config = dict(
    num_attention_heads=8,
    num_key_value_heads=8,
    norm='rmsnorm',
    norm_eps=1e-05,
    rope_fraction=1.0,
    lr_mult_down=1.5,
    warmup_steps=200,
    doc_mask=True,
    train_tokens=266600000,
    dataset='wikipedia_en',
)
MLP neurons of a small language model. Each row is named by its layer, matrix (down: output weights) and neuron, and shows model dimensions 96-223. Each number is 128 + 24 x the weight over its row's rms, rounded and kept within 0 to 255. A neuron's up and down rows have the sign that makes its largest values positive.
After each neuron's rows, "raises" lists the tokens whose logits its output raises most directly, leaving later layers aside.

L12.down602 [121 131 161 106 100 139 120 103 132 133 134 120 119 108 133 149 170 120  66 139 177 124 174 111 121 126 128 160 128 107 145 165 119 117 123 114 107 172 135 148  95 125 130 109 187 122 118 123 102  96 177 142 157 135  93 154 137 142 158 134 136 164 113 120 125 108 142 132 107 107 109 115 156 122 132 150 146 101 150 127 165 166 151 106 105 139 141 123 116 160 152  98 135  91 138 165  94 128 129 147 138 147 138 105  93 171 137 109 108 165 137 146 110 139  89 121 126  98  92 194 112 142  99 124 119 117 157 181]
raises: "on ", "ons", "oned ", "ons ", "ide "

L12.down488 [183 129  70 121 157 103  98 147 141 101 130 146 123 116  96 111 115  99 152 170 170 102 145 100 145 135 105  70 152 112 121 123 130 113 115 121 130 135 106 150 146 125  70  83 109 149 166 150 130 139  95  91 136 124 130 104 110 148 168 117 130 121  75 128 117 121 147 149 155 118  89 115 107 108 107 122 146 163 150  86 142 144 138 148 169 139  83 184 127 122 158 121 165 158 119 124 137 195  94 103 131 137 147 147 137 126 124 134  93  87 137 123 133 123 125 132 134 120 150 124 100 102 117 121 119 153 176 118]
raises: "og", "oh", "ody", "om", "och"

L11.down304 [129 118 158 129 120 113  92 145  93 139 123 136 145  94 128 117 111  75 115 155 119 140 147  72 157 133 126  88  86 161 127 129 122 132 113 114 159 113  67 141 111 125 134  69  91 137 129 127 142 165  90 138 154 134 138 137 137 181 159 159  74 113 120 162 137 146 124 124 102 148 162 146 163 108 117 106 140 155 127 142 127 134 136 158 125 126 103 105 119 149 114 124 134 119 119 137 157 255 149 133 115 111 158 135 145 106 105  90 152 156 105 115 143 126 114 172 122 127 138 128 121 177 116 129 124 118 114 129]
raises: "died ", "graduated ", "retired ", "lov", "attended "

L10.down543 [122 105 113 179 116 173  82 114 198 143 152 109 121 126 116 137 156 140 120 149 158  80 135 146 126 108 118 118 106  90 107 162 101 169 164 119 148 143 133 115 138 140 120 155 138 115  94 118  90 139 116  99 168 127  90 100 105 134 131 110 112 117 151 182 105 185 135 152 128 127 189 123 127 123 138 132 141 187 128 147 134 127 158 156 139 133 149 142 145 112 172 142 109 131 142  55 164 155  92 125 176  81 120 162 141  98 119 137 105 132 127 138 168 157 110 170 123 136 153 137 118 131 109 156 145 122 112  73]
raises: "half ", "500", "300", "100", "200 "

L12.down137 [124 134 121 105 102 112  95  52 135 158  99 121 142 147 107 134  88 120 155 129 148 182  90 125 130  86 120 146 121 127 151 137 124 121 124 119 136 118 147 155 162 143 105 120 148 111  83 118 139 123 123 140 133 103  94 105 160 118 109 128 103  97 117 126 116 113  94 202 136 143 134 146 119 180  99 129  89 131 111 115 147 146  98 184 141 119 123 139 138 134 130 115 122 118 115 147 163 191 136 115  68 119 144 123 117 107 106 137 148  79 147 145 142 143 124 123 156 129 125 128  94  96 106  97  71 104 142 131]
raises: "single ", "single", "singer ", "ican ", "ession"

L11.down487 [126  86 108 167 172 108 120  95 105 170  67 128 153 128 136 140 114 117 121 113 133 127 150 156 128 120 101 134 131 102 152 133  90 180 143 140 126 113 157  98 114 122 130 103 159 156 132 124  88 147 102 143 127 139 109 109 143 125  94 138 115 125 142 130 124 143 134 129 132 183 110  98 144 117 145  92 205 118 127 112 134 156 143  99 131 116 135 162 121 145  91 120  95 128 153 114  94 209 132 170 126 133 125 101 156 129 134 110  96 127 127 167 126 105 145  87 138 123 136  81 106  95 125 117 158 159 134 128]
raises: "e", "nor", "north ", "e ", "south "

L12.down556 [175 145 120 155  93 129 172 142  86 128 111 160 138 141 141 104 162  96 133 123 181 127 116 102 133 136 112 126 142 127 154 112 102 105 103 121  95 154 119 135 140  99 135 110 141 162 136 157 120 128 106 145 111 108 157 139 166 152 211 121 109 122 124 114 145 131 160 121 124 128 115 137 145 137 120 101 161 150 128 134 128 141 132 131 176 168  99 165 143 109 130 125 142 144 159 145 129 149 133 120 163 163  91 103 118 200 123 147 138 118 148 149 127 167 113 169  90 111 156  90 168 133  99 145 107 139  98 116]
raises: "om", "ato", "om ", "ato ", "ess"

L12.down327 [110 101 116 136 164 162 121 126 104 143 106 119 133 117 133 138 179 101 114 167 143 157 106 190 149 130 145  97 138 118  99 120 107 164 132 158 126 151 104 120 202  70 179 110 143 146 123 147 115 124 100 111 127 122 124 146 106 118 123 156 127 198 119 119 132 122 115 106 136 159 130 126  83 123 153 122 151  39 118 112 107 131 125 136 112 111 168 131 149 119 123 146 151 168 142 104 113 149 135 117 115 136 118  86 150 102 110 114 176  76 103 116  99 105 107 127 134 107 136 115 144 116 141 160 137 146 121 157]
raises: "I ", "II", "III", "I", "III "